Weights of a small transformer language model: MLP 768 SwiGLU, no biases in attention or MLP.
MLP neurons of a small language model. Each row is named by its layer, matrix (gate and up: input weights) and neuron, and shows model dimensions 64-191. Each number is 500 + 40 x the weight over its row's rms, rounded and kept within 0 to 999. Numbers have three digits each. A neuron's up and down rows have the sign that makes its largest values positive.
After each neuron's rows, "fires on" lists the tokens most often at its 100 highest values on Wikipedia text that the model never trained on.

L5.gate676:581447489475471465496478490499538579493470500497459461496438452512539493483590515431485497465455541562546498536511522475479447482474490522457418478476493451572610461516513474534546553516485554540440494476539520496541550474505534445517558450397520508474486542462429555538521560524466538463479501506507497460503494478547524513495467481503488480462561426424431490535507558524531485503575
L5.up676:502525536470532435513512457475551460563487491461373478492479472456486511563501460545511512519505547502479491520470557485474508560391500453474470561522528450497503507501482526494487482575550533444478462571467480556520525500479455478500558500567493560474524471399394492479541522545530522370522454447566516499541534559524475513452507579459499453475515521528456360536415534525586528429522
fires on: " as", "T", " r", " |", " an", " ="

L3.gate345:516505454518406478550525486579439520504484489523493470524475584547482519502452457515482462512444467468487497563500446524544531479512527537495512432444543483497504488536521492533456490407405535459473547487484465500444524536469549524481435512483498459478463554453497532467496520495533533487512536554459520529490452514517487501498470498481508505561517587472512452553494488470480456547561
L3.up345:546563476495495487511597564568556483447532441525443550510508524528555479479498555507588473506448472563476495534477487502515488473565518530507518461505528513501477495538526441533501538519484510460474537541470539465416507486497572533456486537425433539583536520460538517560501429527490502412509593564457479506487473523524572508457500514572468469564465479484477492488450517473568452460495
fires on: "ound", "ge", "ched", "ended", "ed"

L3.gate418:515512539482424430458486456508494488514476534536427496563520448540446544525435531540509507520513532493462563526491456503492489583459535488512490521511504492534550521483554527433573506538463461545524454528555520525530566524479519441547568466505488519535489515515514492503578516494410462473570431440570529422543539543532515487444532533478506567479478503478464476549523440527515535493502
L3.up418:514512489542452448515572462434528478528503548538479524440488479527476463575440520472492543490510516461478511518506496481474512576425530551495499508457540591499481519486493479506532506590498526538505471523524445515523558511503520441488580516453454525531413486489548534568568486522469527472535456417535500485530481554565524550426527556511519569464515504526468441608569493525531490458544
fires on: " |", " =\n\n", " v", " place"

L5.gate660:470511443520405464496442423515455502479487504517430505540463521481520496521498497571455524488545491496508547510468472517463471480513437485532490571539494477538480525503540548468446473472534464534481489385557530482552499528498540552499480510561488458460515495458491532501533502498505554536542497494483572494538458525536475435536563474507475613536422500517468498589566446428440473562426
L5.up660:417540462483534511576472500535516470482412519418507486447492485491539476481560537504509491493494523406554546530475499568438468527454521438553548487557537483458544466470453495538469475500535566449509460506449490505468492470540464475477501554498501497449498450471561494548512544498537549483462452524547546510414570526514415509534503505483533508531452471468463481521466471478485571318509
fires on: " ", " F", " R", "R", " r", " Re"

L3.gate223:486521500467439504517439511503437494532510446447419425525515553467484511511508545482450534525566487495557527432481479523481448498500548518552541543501516521515486548506535586451541461542492505507508565444456554563494481594474468495455505467478561545521593486558462584432492518507440502527461483541453558402542440460535556474462534491511478561453443511480495427493484521466439516446508
L3.up223:569503477548521493485467486472543481480495478594530529459490525510478522488450468506461513492540475534477531474457508540528540528521464588526473507540522557476477456489448481501441472483453507519475451419534524519499492473522516544475452413541528532543531456580529480447469495467485466475519431443532542502566549468502519546417425504420553483434464470497587533471468479549538479539516
fires on: ":", "re", " /", " |", "les", " place"

L3.gate611:486564491479461583516519511450512453456509472520536477558515537421520481540479536460482546509583571512503545490511501454456478522502398496446503597507538481465506516537502502502522456511525485462403465556481531455505457503507468513457501512585641517509463519516524551503468514481502540471516528442511588466436505491526525473416456431521508551488520463458553458484388552493473463508431
L3.up611:541496563455459507431460546521515430422615419582539438501478541469518473508573542495401540453548469455523511472490553476494454443494528514468431516516579576538535552497529466464534503510539495510473541464474500492431462501552509443443517525518557554512550479554497524459552471446470517473440492506561527484541473470487478452491524515517596526409451528528491492586525489483513480547468
fires on: "il", "al", "es", ".", "er", "s"

L3.gate352:455477544522437547448473457487440535531541541545486489536554515507512568550539472553442511471587489470511464513512483528502516511537551490506612558499509500494486494471464583488483507563546406517522434491505509591504521610468509541440488497510547514515546513511496533459497505476505530562456530445461506500537459511463502519472562527514493521444440514478528429586518515494496535508526
L3.up352:501499561512542456493520595480474525497516514512518444525534530450502584502530439497523515540497495472462479529464495506544449504481516541462527533506537451526442576589560462419568513511546470505518474529507467510540497469498459536484555521483478518546577513547505565513439513470514461542434508442411477586523434555486520514568541497496457509538497495498543478557468501466490466418561
fires on: "m", "f", "st", "n", "c"

L3.gate533:498442447548449562539506506527490503476483522465468468508520533496519497507482401496483529478467496511508546541527438515523505539500514503479507460455484517446481501426461496471470490461460479574514382457506426497466474509537461514542442479490474481525529461510483448462508490523528531538476536480525489509486431489465483544560456535463499469512533454476555467450558523519467513498543
L3.up533:557469460538454479487482421497504454460522532457465436521456542526527492476498511472489536478525448460567517501524513494470419510508474473534494571498513525451525551495459510428491474548438506484448420435570482488446504503525485507507422475533448498546503495523519465467512457551556512531540500507418546485476443507539528506533455532447552497485492518536557446508509548519413488526498
fires on: ":", "ages", "ines", ";", "als", "ions"

L5.gate211:462555561553493469456506509505486547470509526550552530507558508475472497473511498456457516465508468486479464453495518464464479579470493544513490519510427520447586552392533517501500507508549444529525475546554473437471513508456415521572525471446541505442545408564535468539473456602520477493521516462490419433528491442557534513485534494557542553469546488496532434444514534489505593523457
L5.up211:489487485511514498520516599557565535591437522487495538519515479523503483505561539543520502495486470515594487547489515530506457543474458521505554433496465506532463534474485467555572480545491492539534506463551441473465455478516470442468539556523477540484567480463485515583492507383549543504566509474569497461494515519451481437382490467548525583582474417482523505533512562476476476494530
fires on: ",", "),"

L5.gate647:548503482515510535468467542567456557527492524440448519493470500536532478522516503512502485463540508553544516490521458435503530511549415510473464509463487450470574508498486428460507457439493547545491489466569485503502503481515504509559507430538511513542510536518512537513521425467523517441477564440455496449486491506494515441417420487418473510492526476543520555520478530501458469512468
L5.up647:506422537427541526560493469525492556523526528564585525530481501452518505465500563493586541487393558470486478513495527552490501496523498430479505468489485467500505517522517574469504528451467474485458512469544524444481547476458501507572386547465555459539477492429482507491603510444472464513509495578466440568584482499530509461494542501542492516545504383491506505479489431452497504499515
fires on: "\n", "ies", " Award"

L5.gate171:562480499566463472576390501514515431530570486505427548504453450541537415519505542486530458498501533518544546429511446454503501575509449502513525541518481497468566511445534535437508482397533530559533466468539487509481465535471490506598520534538488520519511478527461549484545538489482529458517501569483518510479490555476389562497533523521533509646557524496516490470459469537421592431474
L5.up171:539497518576439489488471484537484468558567547459514509494484541502495455503465487485430479504461507428474575533437532506518524468556473456485469467550495471513457481492547523476551535391512468501518430470493537526492453527528388461539435526517587479493456416461456482569502495465440509509521554522493517500524432533579479491443426533491549517498516501492573483405454497533456547559500
fires on: ",", "ies", "ments", "ts", "ents", "1"

L5.gate572:492482506490511599396514472465561426489544594573481519517548483478591524475465507480444496507516543467552521549514529450463551512553510600483554481467564544424539449478523490503566459482507433466528469489570419529447495490510473484516517511503517618439558492483431487571531495554486565510475480489493459525428506482494535548508467545445476501439512470497503457495496485572550512485534
L5.up572:501512536507555589414525470511594367494461577534482518477544504538602510462464497432490520479490492491497488524496522441458537524568532533506488488558544471378571472459545457518533477501503441472415480511514474500489506481545498463524549509493493517445505526437484492559453541578491507556505487466515442540422485498485535562508458494416487468428553428559488479508556522526534511499446
fires on: " p", " g", ";", "ular", "ern", "ill"

L5.gate36:499471560501520560515484559552543540523530537490534422520523482450520514548419597451474498555457550463481540447508478430467479581532457482531505516459538474506520457453520512483550439408506529486567536479395545508509444466465419477533476496424532525448494550469522533537517481505530521425462462486461529524479465523471584501476499531536521437555476473447463498428460509558506513425520
L5.up36:509493467465546555428480510488568490511467522462570443458461480514479451560477494415501487487555505501454514549533489550471477548486453519543528473584494477496563511517453487551589490519578580488405528499456574547475480455542517545530467569515486543459516488485511475547505512474506547520524471530494532519495549521448515493477488519480503458516468485462491554501473488523449512446528
fires on: "\n", " |\n", ";", " P", " |", " M"

L5.gate196:480449508464451545463520484500567563520499485451475493495412478527494495513515510473485484535616560490510522572469502473512488496464462472469472435506446470516543495531524456487546485537515544507469525455514525474497581474491498427489543494534494598528457491541493557513512549473528524504470457453534556574518531519480590494489466462522522534587505462432571550579421490538456465508512
L5.up196:473462603464476543504480479489573539512410460459526584477464430553489518540538486459534557511531572500417519512552461461512520468509500430463457476509484542501494461531476413563547455478539541478447467530490539469474541464454504448481543528520450578554503469526571567495452500496467531473484447483494446541556538509485520513477435516463425569503521505468611553512461516559513477492553
fires on: " |", "R", ";"

L3.gate507:520473525525472516525586551447505496458470504489498512535531465550487468488511471511482524459472452539564468460563483436447515539499433561523495487465486545444490529491424466503524505464549522499496505489543538441438480486503553426457490520478490454515510429563508480538542529543499463505527570533435494457452505473541503484545559472442615510491522529546510466451475545392494536542465
L3.up507:471500498574460570576504563495442516469443448487463473510585479456459483463521513497443502448496500543520512492512458498450458559525431556542453539483409554472491501478534525512492478430481518502445484454477507508481472477517476483503507481495482482407527452550531493470605451498480480553504494505473549487502468503561458464573476415498502519588532501491453488415515478496442530564529
fires on: ",", "),", "p", " was", " were"

L3.gate374:545387461503498448514502513489434560528474531530462488504515503564512448462509483542476528500508493494536500537514477539475546533520525475474503469542541498532526527506513484483485562541434545508525517431520414460458604570439463491536562502432497475452496494553480511516515565468533508508568540495436417437460552533479444561540540596402550451569418528504501428523531544512514506507506
L3.up374:555521471586486489475445481532566504536459549424500562428496486492472487532501445483478566511561466549496495472560526484519504475435484444492456539459519469431519561447492416535594495463473488454429472493479471555508506520516512486415476443461485528488511441449481561506526506467510475585456495505503491480441518590561515516499545562507523521500541562527558510553453449469428480468605
fires on: " |", ":"

L3.gate462:526430424446478462480541526448483553441446568458506497550432519458507502511502454501491534516578566472550494539464442491476525549498447503543500438530475501540466498462502484489473481547514449542527455477480508518499537604445469544528551538473475515505511537517509430504520572497522506471511406451525429513530597544519478516561493490550463549597440463457443477522501567473490484537447
L3.up462:462532461495469489478548502492504541560433560510467423563509484528481506507539452588547506523513496510468476513371498539551574504500493460492503435528504507512501467497532518507483513509463443541452516512506457484533527540476492522465534513459517470511475539515546495547526448454521521507575517476476471531549534528579471551457461579498570552474487457529552475490519557420475524508498
fires on: " of", " by", "C", "ed", "4", "A"

L5.gate619:425382465515433464483500497496500530490503517487499459516535516454493526466461465516459492509532448434576484478507503484473467465487494465483545510473475469517502465512500537499477483512532502449491441422518498554495451594472519469514424487526454535459496452584476497474474513480601527547537479479434507397528453518444449483468472463495453490457483487460568467553476537514511511546518
L5.up619:501434552431475559520574471534479520481468479466539423510496499482482519540480461446489521451579448522547463506512512459428485479559478426517545504489507529455535453507497508559514523460445513454487450462437485566498533560542441486452538450506447486552552559552445555507569547532563482487543463512453475454479417499467500414427535515471436488433535506575468520568565539478521501510548
fires on: " d", "d", "p", "D", "ind", "b"

L5.gate49:486461492496525588546437492581551547513563475493473508546504452510570483471565494531522471494524546502514480517527455498512443474563438498498516460521474418533574547475513519530532479441447563476513466469498493545477429459533502490580480488537466517449544512505473491572500540432593521598502497481432469543548461579468557438435522560488466547593482514446502507513518501533517527528589
L5.up49:487375501480522570524482520585457521491435477520461477509538454528547478526568535621464429463490497523513427518535439480470464455547501450612439526510453467487552483439503523486488495438441556416486492506525537548486520464538502448551489497504521465463544515510481549544537560460569522552515517483415474533518450539517524456481509495495441487509512535502467467560546462474562489555592
fires on: "\n", "8", ";", " (", ","

L3.gate424:497492632454453532588530528493565505451484519475489440468503491466496514536437511468525474482514471455541521481479514504484479519480410448430448451532521488510474473472539511460481470468511509537434516487493422473471566494524436538507521502515486518494509459533568508482431467530505500496536536470527561549473528527507514483451425565496525532582547486540492422486517522567403504452566
L3.up424:507534500528412521455491516448531536500479467509499478543479544494572543473502480428539488504512485448466547562493500530456452503456619596508488468468567515508500470473457501474467524448529478437482395494448550534484461495522539502473497477526548527509470489504476396496473499506539560565488521537555534408479440490513508506500492530488495522533504412477507494568556513513461490568505
fires on: ","

L3.gate557:483544441487493463432392449538502477564495558533534421490501524486510484541524387480496488491497526541542559455539488492527534589547426479484527443487453513522515479489515514471473507470526493459532479511493494541476492483530513481498534472477473571487480424485490487491539449522492560511513550483509474537525505480431516559539506521545492491457464499476560519407560472488507577488485
L3.up557:471566423461499381548497481534531514528494530531531498468450451530467467449521474601480500510495489544457529461442536521527515509496482460497522507477499414461453517537485526404454458520508533508569473513561481451460572464463525514490492568487509492489493453415487436498522487444599519513560533503442520548527449552483514509550520483444519478526523449563521517495535508472495461521549
fires on: "les", "ly", "ts", "als", "ions"

L5.gate195:410478471585510472474460513455512524502527517497485445552481524525596490556524548491492467597564539493498521503532516500456479507558407555485559521498537445459512443493561456540546468533488541486474534429508512531503477460516517527449531473515438510458512536478496537562533524542505548490432494470379510534484499516438490562413489541494464549569509551554436551491449542507470473435495
L5.up195:423523481554530490465465499525453499513504564447479454529461500539549496507548519520528518544542524483490514511500517554491490495557450459542465489498496383410490460512513447471526463529541534485449498467526526426468535486542521538499519516538524476443487569438520536541565548487566556506442496467395540538404462576461464517452485480463441539522509516592460577532421527460446443537522
fires on: " at", " from", " |", ";", "\""

L3.gate743:538556504547550597477372488544470541521543488550507454546501549504547448534497528465473482550494543554520500484495490412544490509529432565526619480507460462497474540456521517479527544443473478487533564487478489542535424456509546508538525482485519517531531481520490563487562537522372457461477512528468479460528487479566530511452550495471494435544458501521443520564448496516513579440492
L3.up743:505560526504541552497453489527503517466524489548538486489471557581481459550516500519487500466495512574475449408497515440515574527518467512582532587493466406473495529519486542483514588524560477443487564480511406490537540504495566509549533511486515507461448560533524484459556494478436534528558452486477440556459496520514506484475547464517395456495473597554485484550512543469522581480431
fires on: "ed", "ing", "ly"

L3.gate179:520477552511497467553495485561520560530536481469469404532506469498546534486480464461454418512459456450526524527446461555467459530490449534395455461516478510523476485504537492409443488491425470517474489508504414478447586525484423461579479417544516495468496417515450479540478508458486541506464553528463479510536500475513526490522433602428578512519548459521541483476505571580446534499493
L3.up179:535515503470501508478461447614507548481495493455476525534490516544502484506547432472490438495465503501555503473416497546515500492511411430512447398472575494484486510508579470487500493500471419585492462526491500465499512509568496496482461483457493545576446496544538455528446449510502562436545512490521543526466492535527610473489430544498493515467489425534590542503507495541467540552455
fires on: ",", "5", "2", "6"

L3.gate402:420515520495549560457414478493536497472385522543416531544460434525514487497514463519525523469528494436495512562517453575473535618466518495516505501541505524519495487487479532510473565508529483523560403520526511496521478547538449530445512534440475539494518524508441439495475474562504528510573495473514479584501496453566485523534477451530499503478449506477515437488566497516511542451489
L3.up402:501512491482532448469420417515540501486454487570438567485454514547482462466552474582576486450523461446490543499536500561511543528448507437503487552527508494477421454520410515506465604568557492514581459522592510461500459548497471565432512507476547476523449511466465484505473428515507506484523493540499497592568496398544481530512530478462515503498485557532456517529523497471496491511469
fires on: "ts", "s", "es"

L3.gate561:393522519475434576513444477479415519507525475556517494523572455399518468507573514474456521491522452443553490501547496494453436532484488535422534477439551495476527586468489519554484420515529486470528484434506524541427484463567472484547445508553492491451522477537443424504572451493583519506490497468537487476448438502540465483574522457502489535487483525489414505504487564462525541484517
L3.up561:413564566509442504490489498470468504554496443436477512473539519441529480546557514483460510470531431521561509536560537436485432510464487569489484506433535522439471526443531518526521503482533496500469527442450587552505472448576485450532553434579502551468542447546529525554548455493490443498505466410482510569471487501552510469538503425481530571439496527464473506520495521461453514452521
fires on: "),", ",", " and", " /", "end"

L3.gate748:556391520457566545477548376504525580510472512531507540476460506534517540535480491530554366572447550502488470482471501493449550495473508468482496383475435433533525513480485492515482611518547521497585497502514491449536583488502534494526502560529430477522410496562488517539438459482518508478539497461498465547453569485487489477408441494500566475524525448491446497481471456571518524453468
L3.up748:441510485478475503500555489477511409455518457447518535492523554545432489437487501457564575491435492543493531489465546460529508425481389462546479501541479518479535468497546510537515435467522488532501529518508556536513461519502507481474459543462482594488510556489494519536527447418476442552512504537447529608561445484554502504527539448514455510476508507519519532541518496509455469524630
fires on: " |\n", "ay", "ton", "ral", "ou"

L3.gate171:516506509454406493470501429477494532511517481508455472555563513469509539540525522456531513538599549452493510470479436469435472553508479485526524473534495471496514483477488474502495445556474530526451525478460586572567418527505541496532474533512474536529514536544482593447500446506500409485475445511479460497570496475555558522470501487521477534458478492453425484574410545478494494459534
L3.up171:533455459530434529513493517526549573486450555481497449570476535487508511560520503497533543492522545547518502459498497498563425510404436444437493497458538440467496544432398519425524435495449472486517486462527494508470492521436477505498441516505502478461512502557524566438480535510525536492504423603528538490418533510526521486545479515469467481508507492509533447446479492487499516424546
fires on: " /", " |", "\n\n", "==\n\n", "==\n", " of"

L3.gate503:467552493540493503440495475524532480470488516474411504489486473524502453556491555513485431560540498551542491472488434459472472545476486491496454438496470473509524532489623479463533540517490504465477460504505557593593520475534538461515507481507493566487490493455525538546538523536492551479571490456447468526562547547557584522503445441517487635501494517537491481537449496499542486442481
L3.up503:480499431534501486441522530515553560434458461462505488471460428495504493538559478442542510553569447530501507492489470439467515567496494511493472437484500551483472519517537497487599530495463485525480499523525426580525503481519495493463504523511436510532483556501522513453514528492498457439455474474521462456655539553445553557523508514502466562514568565517511523510442537524453484544547
fires on: "R", "L", "B", "N", "H"

L3.gate667:540510530507419536529475489484495439540547600465481521564502565415539558576440444507437509558472489481598505499482416520429484519460507498495528520503545518516483516495514469444543447537479526581543507478427472504511497520476466528477388516519561505468515555531454503449554525532471467553427390479492566565584517492511444515522526518449561496435490496521490419545463546503500510471511
L3.up667:493484497465439511562518525440497465493498539472508497563473522426466572537489444510504497531486473512556459488504461482482535477431485528515480542435516465385492508479462468481559455503498541501505504515467427424454484472481497533524399545510501439506416561566547533434480455534500480515459485529467524506531492450450485516531552490464559484475508539546513459470453547432492495440456
fires on: " /", "-", "===", "ale", "outh"

L5.gate587:500526659485475510480435427523522470556499530527477548491498455465510504575409470503478496515516547491522546501461463482492512533494401467481493515495515455515476503472651453503569463502538442502546514490467548523588534451526461501593547548473567495461520432528517523486517490564488509476448519487512557509492489476543571533432503509539488527484564519522434520530456468546508491410473
L5.up587:472492578423458588512484513512531453567455492474547562510489485432465522532450498552477523504460502511506497502527479514499566487478454447537481548376554418447471487531581444496540531521517465462463520476541520447542492413532436528580482591487517458414457521556571523486469472505498505431460525527471512529441471526552557523512513477578531478542552574520480518545477473489500492448475
fires on: "ist", "ent", "est", "ant", "ast"

L3.gate746:491493586481464505483512456481500467487479510479462577471499535492551479474453549463484466505470528527532537511462477478454435573529462459500477450528522431492578520553627479473544525504465433478468478456474564522539503531518440493533545575532534556518530499539512525460563557536541460487543481463512479519527510527583541537510489475493423623433521479503467542535479542484503509504456
L3.up746:514485543486467517448506469493474487460492443493471523495554476456544444502544470467560512521521457508502513538498512479447489484545531437470472431450494454519523488519573474540531528473499457526465422486522518577498482501511496472475589445517448555597504483542463484440535490515559447469494475467494443502586585484574517473454441439535434571444533514557504560577476523489475489508432
fires on: "G", ";", "es", "R", "o"

L3.gate708:495543517527446611433459490500499502517517478449448483573554570448503538530501571516452545509472446511610528484541465469451476522573445591486474423538498570541501493434563509517597537499457497517551480462450529541582504509481507519537563437491501484534532481560451550461511480530483501454410436481537533411537441536521469522468523493501466538489464493429429450515511513440503540504528
L3.up708:499582482489455593486500497515504508549434460446499489529465545479499508549509517552480528486465444508531515559513522490523506484506451580494487454507511506411498451526511529489565543527500513527516448454483542447531472498508515534492530506569519450501472561534555564513455475502477524489441466467478507438533435521529436516542549466487497485431482559518432487601473547398470471477490
fires on: "p", " /", "-", "ight"

L3.gate612:521526570507477525508493561490515514458490473469489482529487488550531569478442558484473499491566579535498575480503424501484549560448468453488483574589499420487462482568556557443489545490408497486478440515536517439522502485584490515498561531515560521509542528503551504513531596520510519445576426450509528580483436456512467541449450514463511537519546536517568522483552518465508492491506
L3.up612:506576615485538462487524491509509407417496556472524482459517470509517541540489515515459549524499482473480459507501462506504459492464549489432434546472507529504427534558555421484458493533534443517418523540442459505489494499563549460551549427514532463479560412444538453480459482442490453451472484586516551546525527519504514504422485509511464532520513483482514526448491474482501512525462
fires on: "er", "u", "ov", "al", "and"

L5.gate592:520530514526478437575511547534502551498555449414562466473485506562484458515511470482516517409496418507462537415542564525563486512440435461494494486478520516527512476542498464536476471509466486460524530510547513481437472446456476535528509578451451547472490431467543516534425502450492525484479469566463499523480495427487578505489531473514517443473485533517481480461567441533468473498555
L5.up592:473465523416517530485524461487444511460494493480490519491471522500511500483507486454496539424543480464482471457576515419537491502538448468504528492467492561494504481403533492574508520463536569442513557460477470551504504529470504478438528493480468509521509399551510486449501504501443500535429503466507488520457539399513557491448524482513519503466560493417533476445578531586581455470568
fires on: "18", "197", "198", " August", "199", "195"

L5.gate281:550464508488445454457529528438468494553486487576467515430465510509463528501465518484538522511443527566453470492465491516487489446538559456575498563508529471471541531505466484432430558518538431475475489465522474491490506531385522511473488502505553492474507503501484491501481576507551508500574476600528517488544461550494471520459418463459434463543520526553498462530505635512437511532454
L5.up281:501553486525531531520462530612527585519531501466552541454484567464508456476551571526504486499474497532520476494482521468479531459466513499562553445463423436508475542429493480535520515527500543460440573493503502508519483439549578492482508496466370466530477527446485550508581494484507525455472567434504502441430553539486574455530550481456502503457556443531506644514525443464527424538537
fires on: " was", "ted", "osed", "ed", "ched", " held"

L5.gate443:519454507580518510513478521523516552499545541477479555532466506476445444547538473494484534453490462500575497468505517480481500474505387485432434495444435496586479561470500565531503492568488568532490554537573405502478462481466487469552462456512503505414487474559446515489465547483496458529446565461492482414515496441512527503450483523516505484459535471522530528487496544526526479545565
L5.up443:499469518543520541477443430539533550495551557483469528489489521463497424561487480506502547419455507428535514435564509465508548535491424529461487528430459474516484501533454521527492504597532505515497522518534497470491453505499571509552471489530529507488477489536556444477484520489484511544486540471510518450505498431503498434492500577549500462440508410530499491462528570500537501496495
fires on: "200", "201", "199", " one", " a", "198"

L5.gate218:517497514533457372459422465505498555545477616505519549490443434548469455499459503526532491492440504468426520510488430492517497555451503456455420465517530448509510491517534465505514512569514454551466412518522512483517560538497500479534550457483512592445519500458513502520554556535512483526547470486501485502473521529591497587513417527441460470453512443514494513569415549480493502486494
L5.up218:477524451486497458498480508456530584506502558490460494432434487550421437482474530487528483492442546502536481466536456489591526584492500474501487475468525521541458489546503473543495523572557474467495517534538516500504608497491491456517545530468530551473480514412502494541497528542474533450512495493484474477548586569569496579500495496567471495483513495506573490503454490571522484449484
fires on: " ", " |"

L3.gate254:419456489486457573533507546500510457432517462513520456547482575388518562490548511477490526460587437502577484449586500496530496470530530512508534481407509513459475429523465546496447454509470523475468530463437507574501471585476474505426444516526490516517544522564401468447471512504471456535425472532488504457452471541508522465458596491499448502442465488487551466524539573489492558507517
L3.up254:539518518483476552493542462518546468456448517563551510512509548484445498518476512428445517560530547516498557511557480480488525530561458541493551513529499561481455471541491498551431536580596508408581502526471455525511529520488483603534516457518488554545495555552447532489457451457518456480531455543549512486446468464515484486527467474493389481434496495452463409573465454467580482554477
fires on: "n", ":", "v", "ed", "p", "ch"

L3.gate255:439470495555505568562377534515540494498580580523515514518500519493547562499405447446551561461472487487565516497534511471459518554456441530542559488493541529496580551525544515432517495548479492500456497449461372469526473497498446500549511548538481506458520517522445469500485539517457497558490508510577524480469399483461500426567525518472469484462492514460505459475574515519553543468496
L3.up255:475454471432469416524470514504500451517544542516502525484537488521550552502412520475521579435508486512521496515524511513486508505467496498470461536476586614469479550511531494444435461612451462497398492507476503465502437500575537536526465512564523469530427591464523434492497542491456479539523465481590551467549433498474570435507510518436470519407445431530541522557583471497481494486469
fires on: ";", ").", ".\""

L3.gate121:531436489468446477532516536509525515477499481457506475569486498453464539448488497521517493476529526488516497458493491465462480509551514502460468507550490538498447439490533514446493503468504473502536508422467458525419527553437476544529466477471536481438535494604607513485496500433395495543454439522513474512502533473454497514482457517466538535527543502496515459455530521535439519469547
L3.up121:578438507497498471564500475504493456539533555459450471502477475496477567488425487552539534497478572412491519533461496498510547518515533452493458492520434481446515430518504516453502515503493487522502493506553459440460521533423507494491449527455498450525487511555534494543553536472445441511522468467585522533540529423516435555528508521464561513548563472464534566485440451437470514467533
fires on: "–", "A", "anc", "ree", " of", "re"

L3.gate230:531539540512430565527470531504527458485566492512507499483526547476474460545524564468454497482568443515531511454468470383471511479524464531536493551471498482545439513489533518521448504486536492462483532539490495535544465513494509464516538497488563541521494485561530544430543456618415517418459426452551573534506452543545586481397550485494495513477540499502471546504488561488515448439481
L3.up230:473532534516466528401537530510544427485536485553498470513400498609464398481504536484489543431548434494541457465524476540553498508501456510544510522525501537537525548482550515487499525512540436493511509571485537494471514445425521505489576459467469519506459532494483519530549456544404533516503465538486503404513514521542545496513563489477492514453422475487543447479579556555490534455481
fires on: "ly", "ed", "en", "ing", "al"

L3.gate758:409519526538499548463493532478542484518564507463503428525575518473527542451510494463480522492502501473569486475497500437398500488483507546496491491474489515443519536541534484472440472490511511505479427544501496434532460508508472543486479522501524500526490500536495397516525460543474470646504548480501488461490408530557502504541454465494461579480532470496495470479558562486489491554473
L3.up758:446549525589530527523503486537466468440517410486510486523540461524499531420534403527514587428544400448555519508552533452441536489481553588475434491505512506434475537524504510496490476478498482472562548492490413458505485469506488466502491484504467461444487533530481407465474407513463458546489579478467508460457457491510493505508517504439537441425490508515517464500543550544559525577537
fires on: "ite", "ight", ";", "),", "ial"

L5.gate516:504466501482401445529558515500471477517457527571443490490521434419488525522471497582452521475497540510475529558430459513488527547536585482452535582550501542576505467454555597482472529564510447522445519470554505539542588581483467508514465491490465481507533555484466461530555474549476498588478459501528442530491442554482441528535455553456488508481454442472466509532529528501498571474417
L5.up516:575550443478451538520477523480489490501427507450522462407536488502525498536532579485442414490515488517516622479552456496539468475488504494581578468458506453452548512517512510514489476475465535539493588500465530469560505533560463408501498543523544544474541524529518505469445517512499555423515503485507573511532589504535535574590548441520464508507498487505566536478491529533468486477557
fires on: " S", " C", " R", " E", " A", " "

L3.gate467:465517545481437559506495492478450538484497498573440484512542491482512513494519464502411465450565502514499508553474434507449491504510511493452569508485487467488429495529491599496453479529576445516510445475539503569533454561538515552451540517549516538521523552516474479469569542533510542512407523487562485441482419591490501445489545460532486566427469461477500515560522512440521520508475
L3.up467:544513569453457452546513543532477568494429536565528498535536549440450497507491490524502495458481556533421489464460487516465491518449511458510522578482492479500419452531480521522550509501531486522518477501475469524516478522487516507494511479474542472528496515508507533461552520488495528563463547597509499501455452584473468477551508452461458493467524459524504490537579455463562491517512
fires on: "m", "t", "b", "n", "p"